Weights of a small GPT-style language model, trained from scratch on English Wikipedia: 6 heads of 128 (3 for keys and values), 7929 steps.
MLP neurons of a small language model. Each row is named by its layer, matrix (gate and up: input weights; down: output weights) and neuron, and shows model dimensions 112-207. Each number is 50 + 10 x the weight over its row's rms, rounded and kept within 0 to 99. A neuron's up and down rows have the sign that makes its largest values positive.
After each neuron's rows, "fires on" lists the tokens most often at its 100 highest values on Wikipedia text that the model never trained on.

L7.gate1530:58 64 47 42 57 44 43 44 40 50 64 55 64 44 45 45 61 47 39 57 56 47 42 62 48 47 41 52 64 55 40 62 38 55 68 37 48 60 51 30 56 39 57 18 37 74 39 54 43 35 38 31 66 64 59 48 55 43 46 47 66 47 61 41 36 51 48 55 53 64 36 46 61 76 53 52 42 42 49 61 38 60 72 49 56 58 30 64 68 47 39 38 52 49 47 34
L7.up1530:58 56 40 34 42 40 54 28 62 64 37 61 56 53 36 57 36 56 54 39 35 57 38 29 35 57 52 53 64 38 42 60 50 56 48 48 61 61 47 60 45 68 43 63 52 61 52 41 40 53 49 60 32 63 51 64 49 37 37 57 58 49 60 48 36 32 50 78 54 43 53 42 57 40 56 63 56 52 45 53 45 56 64 36 28 59 56 56 51 40 42 42 41 45 39 55
L7.down1530:44 55 50 57 51 58 44 73 70 44 40 50 42 45 42 57 42 50 50 35 61 46 35 48 39 53 62 62 36 39 57 62 63 45 37 50 55 19 53 58 39 48 65 41 39 43 64 64 59 50 67 51 65 54 42 52 54 54 53 56 42 47 53 58 63 41 49 41 47 57 50 46 36 48 55 42 46 45 63 43 53 54 43 51 45 48 71 55 55 51 55 51 41 46 40 58
fires on: "all", "as", "g", "al", " trans", "u"

L2.gate1664:44 39 67 40 53 29 58 62 39 55 33 39 66 37 39 57 56 49 58 57 45 37 41 20 52 47 53 64 74 49 35 56 52 47 52 52 51 44 47 34 56 57 41 64 56 61 35 37 57 61 64 56 36 51 52 48 64 68 49 54 58 54 28 42 42 45 42 58 47 47 43 47 51 49 44 39 33 43 34 53 36 43 62 48 59 33 50 58 43 40 56 48 58 40 47 47
L2.up1664:50 61 47 48 51 43 59 53 48 50 52 47 61 57 50 48 51 46 39 45 45 49 64 42 48 61 56 35 45 49 49 70 67 59 55 36 53 35 69 56 56 59 46 54 61 53 60 50 63 38 59 58 39 50 51 57 38 57 47 52 69 56 54 54 70 47 25 59 51 47 40 48 34 65 51 68 49 69 56 38 59 63 53 66 32 37 43 49 58 57 40 39 66 44 38 48
L2.down1664:54 51 56 34 64 35 54 56 53 43 63 48 47 49 63 46 37 39 37 53 45 36 49 55 48 60 48 33 43 41 55 36 48 42 53 55 66 47 37 67 36 48 44 43 38 52 40 51 57 58 59 36 47 49 42 45 32 59 60 62 46 54 64 65 53 56 47 44 40 60 57 39 65 50 38 60 59 44 33 45 63 60 46 45 55 52 57 61 56 45 53 39 39 46 53 49
fires on: "ic", "at", "an", " hum", "et"

L2.gate1903:32 57 36 63 52 42 41 60 66 32 59 42 61 52 34 44 60 51 57 30 59 47 58 49 64 74 45 43 50 37 46 44 23 52 57 28 64 59 63 60 52 51 47 50 38 71 55 59 85 50 56 70 35 42 62 52 44 54 36 45 61 38 69 47 48 56 35 56 62 47 62 53 49 54 52 44 52 42 47 50 49 64 54 71 38 79 69 52 54 51 42 42 46 34 60 39
L2.up1903:43 50 53 36 35 43 52 57 39 49 38 50 46 46 55 46 51 54 43 53 69 45 56 44 53 60 61 46 39 56 52 49 44 66 44 54 59 53 51 41 41 66 46 48 57 70 36 42 81 49 35 55 31 47 52 48 50 45 52 59 52 49 43 28 53 43 40 45 58 65 58 62 68 66 51 53 41 32 32 54 41 56 62 40 37 30 50 49 44 46 46 71 43 48 48 53
L2.down1903:52 40 32 45 39 48 52 59 50 48 49 48 37 64 58 59 65 47 57 20 50 62 54 44 60 66 50 44 38 43 55 38 53 50 47 32 62 79 38 59 49 63 40 46 44 67 55 52 99 71 59 61 49 43 62 47 44 48 44 45 43 56 64 45 61 48 47 57 53 67 46 61 63 53 58 54 63 45 48 55 48 42 42 66 42 48 45 58 60 46 47 53 53 39 62 46
fires on: " town", " village", " special", " local", " city", " County"

L2.gate1306:51 41 55 52 48 44 46 52 52 40 50 33 53 53 38 55 48 39 59 60 44 54 46 57 52 47 52 58 53 32 35 67 47 59 67 48 59 70 46 68 56 54 49 60 51 47 56 57 39 44 55 54 36 63 19 54 55 43 45 58 47 38 61 32 59 39 56 42 55 29 61 62 63 54 55 63 42 54 46 45 44 39 62 55 43 58 63 55 48 47 37 54 39 53 60 57
L2.up1306:37 49 34 36 39 48 61 46 59 56 52 57 50 35 53 45 51 59 45 37 53 65 54 51 37 67 69 58 44 34 45 47 42 45 52 29 42 40 44 45 55 39 57 56 55 52 54 51 48 51 48 44 49 48 45 55 28 62 55 32 49 44 47 53 50 54 48 62 40 63 63 31 47 36 48 62 66 45 63 50 58 44 82 55 48 55 38 34 33 57 53 63 56 65 46 55
L2.down1306:57 45 54 53 59 45 40 43 66 51 47 36 59 35 37 49 53 34 54 67 39 27 52 54 53 43 30 59 52 51 45 49 47 75 56 53 55 53 47 52 61 60 49 62 45 38 47 53 55 48 58 46 48 52 53 44 78 45 52 39 64 40 57 41 58 40 50 31 54 54 44 60 61 60 50 40 29 56 26 39 44 56 46 53 48 52 60 51 58 26 41 39 42 55 44 53
fires on: "ide", "ine", "ane", "are", "an,", "ad"

L2.gate13:51 46 45 55 66 37 34 41 62 47 45 42 60 44 56 69 51 47 35 23 44 30 56 47 52 56 45 47 47 47 55 50 39 51 43 59 63 65 56 52 48 55 57 54 60 46 41 53 30 39 67 54 65 53 56 42 56 55 34 43 56 46 57 61 49 43 35 41 61 29 37 43 47 45 29 47 51 23 59 57 51 57 45 54 49 45 71 45 50 51 51 39 47 50 58 59
L2.up13:35 68 42 33 71 56 45 48 60 48 63 55 56 61 36 61 49 39 42 59 36 47 59 55 59 24 53 48 59 66 44 80 52 56 50 55 58 49 36 65 66 54 50 58 52 46 39 56 57 46 44 40 52 60 61 56 52 57 57 54 53 43 54 62 49 61 59 53 41 40 54 44 48 49 61 66 54 58 42 47 51 44 49 45 51 54 68 46 48 42 48 33 62 58 51 47
L2.down13:68 48 58 70 45 42 64 56 56 58 26 54 46 64 61 41 52 39 65 60 43 66 41 54 25 45 43 59 37 42 61 30 59 34 64 39 41 59 36 42 42 51 56 36 53 49 57 53 25 60 49 47 43 44 50 35 48 46 45 40 50 48 52 59 46 65 51 53 49 46 37 43 65 36 46 51 50 38 58 51 49 66 75 65 56 48 58 45 53 50 43 55 69 43 43 51
fires on: "e", "al", "or", "ed", "t", "y"

L7.gate1654:51 54 60 37 49 38 50 45 41 50 40 65 73 49 49 40 45 52 42 56 55 54 54 51 54 61 38 67 30 46 33 58 43 40 47 37 41 39 59 40 47 58 46 50 54 58 68 40 54 43 52 58 45 46 37 47 57 52 53 43 52 49 15 44 34 40 41 63 56 57 50 58 61 68 28 54 50 28 33 61 60 25 60 50 55 40 46 43 52 59 44 35 33 39 43 60
L7.up1654:44 60 55 40 68 40 39 57 59 48 36 53 70 40 37 36 57 46 63 48 41 60 49 45 51 61 46 47 34 62 44 53 64 49 50 49 72 45 64 42 56 37 55 59 26 63 66 43 51 38 43 56 35 38 39 41 51 50 51 33 69 49 31 69 63 45 38 61 43 35 31 69 60 38 63 38 29 36 42 39 51 72 62 52 48 61 54 51 44 56 46 52 63 58 45 47
L7.down1654:54 65 50 46 43 65 46 50 41 37 69 63 50 45 53 47 55 74 48 58 41 65 40 53 47 64 59 60 42 36 51 51 41 63 51 36 46 40 55 39 40 36 31 49 66 36 56 43 56 56 53 44 37 52 41 53 53 44 65 55 49 38 45 30 39 64 35 50 56 82 36 45 50 62 39 41 49 51 44 66 45 37 45 48 61 40 35 47 41 54 33 37 37 47 71 66
fires on: " and", " after", " with", " while", " by"

L2.gate1529:51 62 47 43 64 55 46 26 46 33 51 53 47 50 64 53 65 34 51 41 63 22 56 71 56 62 36 39 70 62 55 54 53 44 43 58 49 48 65 55 50 42 35 46 52 39 45 62 48 41 70 71 42 59 32 52 55 52 34 35 46 46 42 39 45 43 35 48 61 39 64 50 56 50 37 58 47 64 47 50 65 57 53 54 45 59 46 67 52 50 43 58 43 57 55 58
L2.up1529:42 60 28 51 48 39 63 49 56 39 38 42 51 60 68 51 55 35 48 54 48 69 53 52 67 47 46 65 47 30 56 62 24 50 35 62 41 55 62 57 47 55 39 59 38 43 50 65 46 61 51 51 60 43 66 47 55 52 60 49 25 55 49 43 48 40 61 18 47 57 28 47 42 37 55 54 63 41 40 28 58 47 44 45 56 53 33 37 47 65 49 45 63 49 64 37
L2.down1529:51 56 41 59 53 41 38 42 40 42 54 51 50 38 46 43 45 59 51 63 37 59 60 59 40 61 49 44 41 51 66 44 49 69 50 45 56 59 37 40 57 52 59 45 40 49 41 49 65 52 58 51 51 66 43 52 54 54 26 47 35 39 48 45 50 47 34 67 43 68 69 41 50 55 37 44 37 42 39 45 45 50 61 52 36 46 63 46 54 46 53 41 50 59 36 36
fires on: "es", "o", "e", "a", "le"

L2.gate1144:56 32 44 46 41 58 57 46 51 53 55 45 60 56 46 37 53 33 39 52 41 52 37 41 70 38 29 50 72 56 57 58 58 57 39 55 37 51 59 58 53 52 48 31 55 54 59 76 41 72 60 66 60 44 64 42 47 58 59 47 62 64 55 43 47 45 50 57 69 47 50 49 43 54 49 63 54 62 50 52 48 46 62 59 46 69 45 65 60 50 44 35 45 54 50 40
L2.up1144:48 37 48 52 52 41 64 51 58 68 62 26 54 48 57 40 42 34 56 59 74 62 59 42 69 52 35 51 56 51 57 69 55 58 58 45 61 48 51 49 45 46 49 51 45 59 47 49 72 41 54 59 62 44 33 53 41 45 44 69 44 58 63 34 49 62 59 54 50 47 54 50 62 38 54 55 62 63 36 51 51 52 50 31 54 39 52 57 76 66 58 48 48 41 56 46
L2.down1144:52 63 54 36 49 49 55 48 54 33 44 65 35 53 52 62 53 72 50 38 45 41 54 56 37 57 70 52 32 36 43 39 48 41 47 51 36 66 43 44 39 35 44 47 46 42 54 34 46 66 35 36 37 50 48 67 55 52 45 61 41 32 51 63 56 42 54 51 47 49 39 45 56 53 50 38 39 63 67 51 45 45 31 62 46 47 42 41 52 49 56 72 54 41 49 53
fires on: "4", "7", "9", "0", "5", "8"

L2.gate1291:53 54 53 51 60 38 56 49 67 39 35 62 47 45 34 47 43 53 66 65 66 50 58 43 42 57 59 47 65 43 56 56 51 41 41 61 40 49 56 57 63 70 58 40 30 66 35 44 49 50 51 47 51 53 47 53 68 57 32 49 50 21 49 50 65 43 51 40 42 61 30 64 42 71 54 42 44 50 59 52 43 37 63 64 58 55 51 48 35 40 42 56 44 68 41 45
L2.up1291:44 62 52 72 78 43 64 49 51 48 54 50 45 69 71 43 43 38 58 33 32 45 69 67 60 47 29 40 49 42 64 50 50 60 37 57 41 47 40 47 50 45 62 38 57 62 48 71 44 50 47 44 53 55 46 50 40 61 55 49 56 68 49 47 61 60 52 56 54 51 42 43 37 30 51 52 55 61 53 53 61 46 42 44 35 61 50 60 60 61 47 42 49 36 55 48
L2.down1291:63 42 65 41 49 46 41 54 31 39 48 42 37 59 56 43 40 36 28 36 56 42 40 79 53 50 34 32 41 61 61 57 44 76 47 48 61 53 35 35 40 44 45 49 49 59 44 66 50 42 38 40 44 56 51 58 40 49 61 59 59 55 42 45 46 51 32 45 61 48 73 53 42 38 50 56 44 40 42 34 66 63 56 40 42 42 57 72 62 66 45 50 35 43 51 60
fires on: "a", "an", "ian", "ic", "ror", "0"

L7.gate780:50 50 67 61 63 48 46 60 47 55 47 57 74 63 46 52 37 43 53 68 58 56 48 44 51 71 55 57 47 69 41 54 61 48 45 34 38 55 53 40 40 56 41 51 71 55 39 45 50 33 61 49 50 51 53 48 42 53 62 48 55 64 38 60 52 41 47 42 28 59 34 38 69 51 19 56 47 33 37 42 45 48 69 43 61 59 50 55 48 59 47 45 46 41 44 58
L7.up780:49 56 30 34 40 50 42 57 47 48 39 45 61 36 46 42 45 46 48 55 56 43 17 42 45 80 62 57 52 65 39 64 73 42 44 58 46 60 50 47 64 42 45 60 40 55 42 46 61 56 46 41 29 72 59 57 57 47 41 47 52 50 55 61 61 31 37 52 48 68 55 40 53 50 36 29 54 29 46 42 54 53 52 66 57 57 63 51 50 43 50 52 41 38 52 34
L7.down780:57 48 54 52 43 54 43 56 47 46 48 51 55 64 64 52 45 50 41 50 72 63 57 41 41 53 55 61 48 38 49 56 41 50 51 36 54 46 39 58 62 51 55 41 83 38 49 42 39 52 54 35 37 50 42 55 68 54 54 55 55 51 33 50 48 52 59 57 51 57 68 66 50 48 34 60 45 59 47 43 60 52 55 36 68 45 54 56 38 37 44 54 35 36 55 52
fires on: ";", " as", " while", " though", " and", " with"

L7.gate478:51 35 47 62 48 43 44 39 55 63 67 48 45 52 35 76 44 41 46 65 45 53 29 43 48 42 43 66 59 45 49 42 48 50 61 58 51 32 48 42 71 45 48 52 28 39 53 46 25 55 51 66 56 61 52 59 34 51 43 49 49 48 52 37 45 54 52 31 58 47 64 46 32 49 63 68 53 38 54 44 50 40 52 62 48 44 45 58 60 37 59 51 46 43 50 25
L7.up478:40 43 51 53 46 48 48 52 40 47 48 55 33 44 55 47 49 38 57 38 51 65 54 55 57 55 56 42 44 49 31 38 40 41 35 37 48 58 47 23 46 57 64 49 49 36 59 50 61 44 58 56 49 75 57 69 61 55 48 43 50 57 63 51 48 49 38 69 37 47 51 59 45 29 53 52 65 46 53 44 61 45 39 59 47 32 47 45 45 44 33 57 50 61 48 49
L7.down478:55 41 52 49 53 63 47 45 34 41 62 36 55 52 36 63 38 53 41 48 49 49 61 56 37 67 51 61 57 65 42 65 46 49 55 58 47 34 55 56 62 52 37 47 45 52 50 32 54 61 52 51 40 56 47 31 39 53 64 26 63 62 41 49 56 40 66 30 53 49 53 64 68 54 53 61 56 43 44 28 45 27 51 50 49 56 42 58 32 56 55 52 34 57 36 40
fires on: "c", "f", "==C", "N"

L7.gate1964:42 43 53 54 54 57 59 34 37 47 63 60 43 38 61 47 57 36 49 50 55 55 43 42 40 39 68 64 69 52 25 41 56 42 55 50 58 49 47 40 63 40 50 52 48 49 31 45 60 44 51 38 48 52 48 58 32 43 59 34 24 45 61 49 57 43 48 45 61 49 55 37 45 49 34 50 75 41 48 52 50 48 51 46 58 53 54 47 41 59 53 61 34 48 64 39
L7.up1964:73 66 57 54 32 55 49 37 37 64 54 33 33 52 57 48 46 59 58 44 53 43 54 41 53 48 50 47 36 48 64 49 60 31 52 39 53 57 49 62 58 52 48 49 38 20 38 51 55 46 49 32 61 53 43 60 48 50 46 40 57 50 33 49 56 31 65 56 69 49 58 55 46 46 62 56 60 44 56 50 58 53 60 42 50 49 52 65 55 53 53 44 39 68 56 36
L7.down1964:52 65 40 63 49 50 35 60 47 56 55 48 41 40 27 47 52 58 39 40 44 56 62 58 54 54 37 49 32 31 73 63 38 75 47 62 55 50 53 56 47 57 46 44 51 51 63 51 32 71 42 56 57 53 40 44 72 51 38 61 66 42 50 53 37 59 51 57 42 55 50 69 51 59 62 44 27 51 60 61 61 66 56 66 38 60 60 47 64 63 53 29 55 48 46 46
fires on: " of", " to", "p", " than"

L2.gate579:57 48 53 56 55 68 50 47 51 48 57 42 46 56 45 59 55 44 57 56 42 49 45 45 50 55 72 54 50 55 65 58 29 61 43 43 30 54 33 41 59 50 56 49 47 46 37 78 41 50 46 40 55 57 39 54 38 60 56 66 37 58 40 54 70 58 38 53 55 69 51 30 46 49 48 51 50 46 50 47 46 67 46 33 42 58 48 18 54 54 17 50 27 34 72 54
L2.up579:60 69 45 59 46 40 36 57 38 56 60 44 70 37 58 48 58 55 45 48 57 67 37 54 55 54 54 57 69 63 59 35 52 42 36 58 55 70 63 51 38 48 61 59 41 53 57 53 60 40 57 39 70 56 62 37 47 34 54 38 49 56 51 39 42 54 53 58 50 48 37 34 44 41 52 49 47 52 29 61 42 71 62 48 54 53 51 42 36 60 42 49 63 50 42 41
L2.down579:53 53 50 59 63 48 41 55 61 38 45 49 68 54 49 54 51 25 47 42 41 39 37 38 51 55 49 36 31 43 64 54 49 56 73 55 59 25 53 53 47 45 44 50 57 49 39 56 52 64 54 54 52 65 51 40 41 43 61 62 52 61 56 60 41 42 45 61 46 64 42 50 51 39 69 43 36 40 44 48 45 46 36 41 69 74 56 43 60 33 60 39 42 60 53 51
fires on: "S", "h", "th", " popular", "G", "o"

L7.gate562:59 54 35 60 59 29 60 57 69 41 53 68 47 59 42 54 62 50 53 48 51 44 49 56 48 49 58 49 61 59 44 43 58 62 40 59 51 59 51 59 44 51 45 39 49 50 48 55 71 57 60 58 41 44 49 57 61 50 48 50 55 61 51 61 52 52 42 40 47 37 52 55 57 58 49 66 55 61 54 55 44 38 41 58 47 47 75 63 51 42 66 50 52 45 53 57
L7.up562:43 40 51 40 60 72 64 56 25 42 55 45 50 43 65 44 35 43 38 43 36 64 59 55 51 42 32 50 54 42 57 62 53 39 55 49 50 54 39 69 64 51 73 45 49 34 57 56 62 44 61 60 68 64 45 38 55 71 51 40 39 50 45 46 40 57 57 44 61 32 54 45 62 78 49 58 51 58 65 35 35 50 30 30 50 54 46 40 66 42 65 57 62 46 70 45
L7.down562:51 42 64 66 43 34 43 36 58 73 53 52 42 45 38 50 63 40 54 59 45 36 50 50 44 55 69 51 53 66 28 26 38 61 50 38 50 53 44 35 46 48 40 62 55 65 55 44 39 41 53 41 32 37 59 59 26 41 45 54 50 48 51 56 64 44 59 58 43 60 42 60 37 27 46 33 56 49 37 57 57 55 56 68 50 49 52 48 32 52 23 38 59 57 42 53
fires on: "y", "=", " Group", "e", "at", " were"

L2.gate174:59 37 57 49 46 56 47 34 49 56 39 43 50 56 32 45 60 51 58 65 39 38 38 59 55 49 44 56 45 50 65 50 42 55 55 54 47 48 46 22 49 56 55 52 61 41 36 45 47 69 37 49 54 59 38 61 61 51 56 43 49 41 68 61 57 50 57 50 46 49 53 46 61 60 53 35 43 25 46 50 38 35 46 48 61 46 52 34 35 48 39 59 37 49 54 46
L2.up174:39 53 56 38 60 49 53 54 35 61 57 51 54 54 55 34 56 49 52 58 58 57 25 48 54 48 30 45 38 52 53 68 40 62 60 60 50 57 50 57 44 67 19 55 37 57 43 63 53 35 59 61 73 59 41 53 52 40 66 55 68 48 63 61 47 43 56 61 46 33 59 50 48 52 54 55 38 63 45 61 51 61 44 48 41 59 42 36 57 53 41 44 53 37 50 39
L2.down174:54 52 51 57 52 50 60 50 50 39 51 38 62 51 51 49 62 29 56 40 54 30 38 51 47 69 36 41 48 56 55 41 43 68 42 54 48 50 44 35 34 59 34 49 52 46 49 59 59 34 69 58 71 46 49 54 57 39 59 40 55 56 57 55 42 51 48 60 57 48 36 67 64 67 65 41 35 60 59 67 42 54 54 68 47 68 21 34 57 51 62 35 51 39 39 70
fires on: "d", "9", "o", "-", "op", "th"

L2.gate142:39 58 47 64 32 32 45 50 60 67 59 62 56 59 61 44 64 50 51 42 56 43 53 56 42 63 50 47 45 51 61 61 70 61 55 45 46 32 45 56 38 44 61 72 62 49 43 51 57 50 54 38 41 59 46 53 48 36 34 51 39 57 53 05 34 44 50 46 45 51 63 53 60 57 45 44 53 36 47 36 50 49 55 46 50 26 83 59 64 73 61 49 41 43 29 46
L2.up142:48 61 37 42 54 51 59 21 47 62 76 77 47 52 57 48 30 39 59 40 23 62 51 56 66 51 51 53 44 37 50 70 71 60 52 41 57 38 42 53 53 51 56 53 52 46 50 49 51 53 60 54 50 42 44 50 26 49 37 47 49 61 46 49 43 34 53 39 59 48 57 54 45 25 55 60 74 36 61 52 71 42 57 44 64 39 71 45 69 57 35 49 42 69 53 46
L2.down142:47 60 48 48 62 76 50 52 47 34 45 32 61 55 48 39 27 51 53 40 22 76 45 30 76 42 49 49 45 41 35 49 51 28 54 55 57 63 54 43 53 54 42 44 31 58 49 38 44 55 52 67 61 41 49 59 53 69 50 40 53 53 44 83 65 57 54 57 49 45 43 56 33 33 43 54 69 44 59 67 76 49 55 48 60 54 46 43 57 44 43 41 45 68 67 48
fires on: "y", "se", "th", "us", "ack"

L2.gate1175:43 69 38 52 57 56 56 57 63 55 64 55 56 51 67 49 58 36 38 52 59 59 44 60 38 40 48 69 51 53 31 43 37 51 39 44 51 55 56 45 44 56 73 48 62 43 43 81 17 42 52 57 45 48 44 51 41 48 64 48 66 67 59 39 52 58 51 36 65 48 45 38 49 44 58 43 34 48 66 28 49 41 69 62 51 57 48 42 62 55 35 54 42 54 40 36
L2.up1175:57 52 64 52 56 43 51 34 53 45 41 52 52 52 52 54 43 46 53 64 49 42 55 51 39 63 42 47 57 44 70 67 62 66 46 55 48 40 54 66 41 64 31 60 64 60 47 59 40 52 41 58 33 45 52 49 35 44 41 41 56 59 44 56 57 58 55 64 35 46 55 52 38 38 30 62 58 61 37 47 52 51 50 36 54 56 52 38 44 37 42 42 58 60 60 50
L2.down1175:47 61 55 48 51 61 64 52 53 47 71 61 50 50 58 51 58 38 55 56 56 48 40 61 51 30 45 53 58 50 65 48 50 63 47 61 36 32 52 47 26 62 32 57 59 45 41 56 35 44 47 70 38 42 58 40 46 29 53 40 52 54 44 59 44 52 47 57 47 46 58 47 42 55 46 54 52 51 46 52 52 59 60 54 40 41 48 43 59 49 47 51 60 54 49 49
fires on: " H", ":", "out"

L2.gate486:33 25 56 59 38 54 59 49 44 35 36 71 57 55 28 33 60 57 43 65 45 42 39 45 57 49 55 46 69 52 37 50 57 40 47 40 54 54 42 40 54 56 42 60 30 48 57 44 56 42 49 49 20 35 45 42 34 36 42 50 54 29 60 24 43 53 62 59 55 62 48 50 42 54 63 32 57 55 51 46 54 48 74 42 45 47 63 49 51 67 45 57 43 66 50 55
L2.up486:46 61 46 53 55 48 56 56 47 51 46 65 40 58 55 47 63 53 55 45 66 34 51 47 44 49 54 54 46 42 38 54 49 49 58 49 62 53 58 57 49 72 53 45 31 54 43 31 52 67 56 49 48 57 32 49 42 45 63 54 45 54 55 47 59 48 38 41 63 64 42 47 55 55 37 39 42 47 50 49 58 43 38 74 60 38 49 44 49 60 46 64 68 61 39 56
L2.down486:60 66 51 45 49 53 44 52 47 64 47 48 52 53 62 55 58 38 64 51 60 49 64 46 37 28 54 58 52 56 56 52 37 71 52 47 62 51 38 58 57 64 42 43 65 55 51 44 37 72 46 62 75 55 45 44 59 51 65 47 45 58 40 65 43 42 48 30 50 41 56 41 55 39 62 45 35 44 48 45 32 65 44 51 50 41 26 52 30 61 48 50 58 41 49 55
fires on: "s", "C", "ar", "c"

L2.gate1197:45 45 66 48 62 47 55 41 37 35 43 43 55 55 49 52 38 28 56 51 48 56 46 54 60 40 38 65 56 63 56 57 55 53 46 60 45 56 52 49 72 63 43 59 39 63 29 39 51 42 36 51 34 48 47 57 44 38 56 33 64 42 55 58 45 49 53 44 44 60 41 47 56 49 53 50 40 32 53 39 69 34 66 60 53 41 46 52 57 51 57 40 56 42 38 43
L2.up1197:48 48 50 61 47 62 49 52 65 74 56 57 50 62 51 49 46 58 47 58 52 56 63 37 36 66 52 48 39 48 30 46 57 47 50 48 46 44 45 66 52 59 34 46 31 62 58 51 52 60 66 38 35 47 44 73 51 53 43 54 47 44 50 40 33 60 42 44 37 40 54 60 46 49 54 52 67 54 32 42 53 52 44 60 53 50 63 40 68 48 50 53 44 61 46 45
L2.down1197:23 43 56 35 51 50 52 51 57 47 61 56 45 41 50 45 50 59 40 68 55 54 54 44 33 54 62 31 42 53 44 53 50 50 38 45 47 27 49 41 28 50 45 44 43 61 29 53 64 57 52 55 41 54 29 54 51 32 41 57 47 36 37 44 38 54 28 55 61 54 46 58 38 60 58 61 57 50 45 55 55 52 44 54 54 51 71 38 58 58 48 59 41 52 62 50
fires on: "al", "as", "ar", "l", "ing", "an"

L2.gate1629:27 55 52 35 60 55 30 55 36 41 55 44 47 42 50 45 52 48 67 81 63 66 64 57 49 48 34 49 57 57 42 58 42 44 46 59 53 40 61 26 47 56 71 45 61 34 48 44 53 42 44 53 46 48 44 66 41 48 55 49 26 45 33 47 70 38 35 47 47 35 23 33 63 48 59 58 58 55 38 48 54 46 48 60 56 45 44 47 32 48 37 52 45 37 46 51
L2.up1629:55 67 25 68 51 42 49 53 41 42 46 40 40 52 45 61 51 32 39 54 49 43 41 37 46 72 48 46 49 38 49 55 47 50 32 58 31 44 59 32 57 46 59 47 56 46 51 51 65 60 67 55 64 45 51 48 42 57 63 52 52 54 51 49 38 55 55 48 67 35 61 48 66 47 57 51 56 42 57 53 57 53 58 50 48 42 54 58 43 50 63 56 62 63 49 46
L2.down1629:69 36 50 42 47 53 69 42 48 45 68 55 51 47 44 36 51 52 43 56 43 55 34 63 69 35 35 62 49 44 52 63 52 39 70 42 57 66 46 58 69 52 38 57 50 45 42 37 50 44 47 50 42 55 40 46 74 51 55 41 53 44 48 45 47 48 47 64 46 55 64 45 44 55 39 34 37 48 42 63 42 66 66 57 39 53 44 50 49 63 53 52 48 59 58 46
fires on: "er", "o", "a", "le", "ic"

L2.gate1143:49 67 51 55 53 60 44 46 40 52 45 52 53 56 48 46 66 44 39 42 56 56 44 68 56 42 48 44 23 56 52 52 42 52 49 53 44 44 55 60 54 59 65 61 52 44 43 55 54 37 44 47 44 55 71 60 46 50 52 61 49 31 74 51 65 52 52 39 54 36 47 44 55 50 59 56 57 46 43 49 57 62 56 47 61 46 66 60 62 55 52 56 62 61 39 45
L2.up1143:63 63 36 45 45 52 60 58 75 45 51 59 46 54 32 63 49 62 52 49 54 43 46 67 48 51 48 46 54 52 38 44 40 54 28 55 57 59 53 54 34 68 46 41 44 53 37 52 54 37 58 53 45 71 52 32 50 37 37 42 62 53 47 45 47 58 67 57 62 57 61 68 42 56 46 58 37 54 47 34 53 65 60 35 50 45 42 55 43 64 58 47 44 27 53 49
L2.down1143:49 47 70 47 65 47 38 47 44 49 59 56 73 30 60 49 55 56 51 46 44 39 63 61 41 47 69 39 53 34 24 61 36 48 26 48 54 61 33 69 46 68 44 43 63 56 46 60 44 48 54 37 44 49 55 43 52 48 38 54 47 59 46 50 74 56 57 60 46 48 38 51 50 47 52 49 61 73 51 57 50 40 56 30 55 59 55 50 42 50 60 45 57 44 38 50
fires on: "S", "ood", "u", "ate", "2"

L2.gate1892:28 52 57 60 48 52 54 62 45 66 41 27 55 46 54 53 43 43 50 49 66 40 57 40 26 43 50 52 42 41 37 43 62 44 57 52 55 53 50 40 50 59 30 54 49 47 38 57 53 25 33 39 44 47 46 39 54 35 42 38 54 53 44 43 59 40 52 31 39 36 67 46 53 59 46 49 53 54 48 50 42 31 50 60 55 63 45 39 43 35 40 53 47 42 50 66
L2.up1892:46 45 49 68 45 41 50 53 48 40 41 47 55 65 60 42 55 57 51 35 64 59 61 60 59 48 58 63 36 37 46 51 53 40 62 54 68 44 48 47 61 53 44 57 65 45 55 54 70 52 57 42 36 60 27 47 47 44 36 41 52 48 46 59 58 42 50 39 40 33 61 46 41 46 38 43 59 49 47 46 47 33 58 46 53 47 62 71 40 39 39 40 60 44 54 57
L2.down1892:64 41 49 41 48 57 48 46 61 39 53 54 49 45 33 39 53 60 54 58 56 43 39 69 65 56 37 63 66 52 64 49 35 50 39 42 53 57 41 58 42 41 64 43 52 66 47 37 52 96 51 63 65 45 52 58 57 59 65 58 37 42 37 66 42 64 49 79 62 53 25 45 53 47 56 45 44 47 57 55 56 70 53 51 48 37 36 39 50 61 61 42 55 52 51 40
fires on: "at", "am", "om", "ast"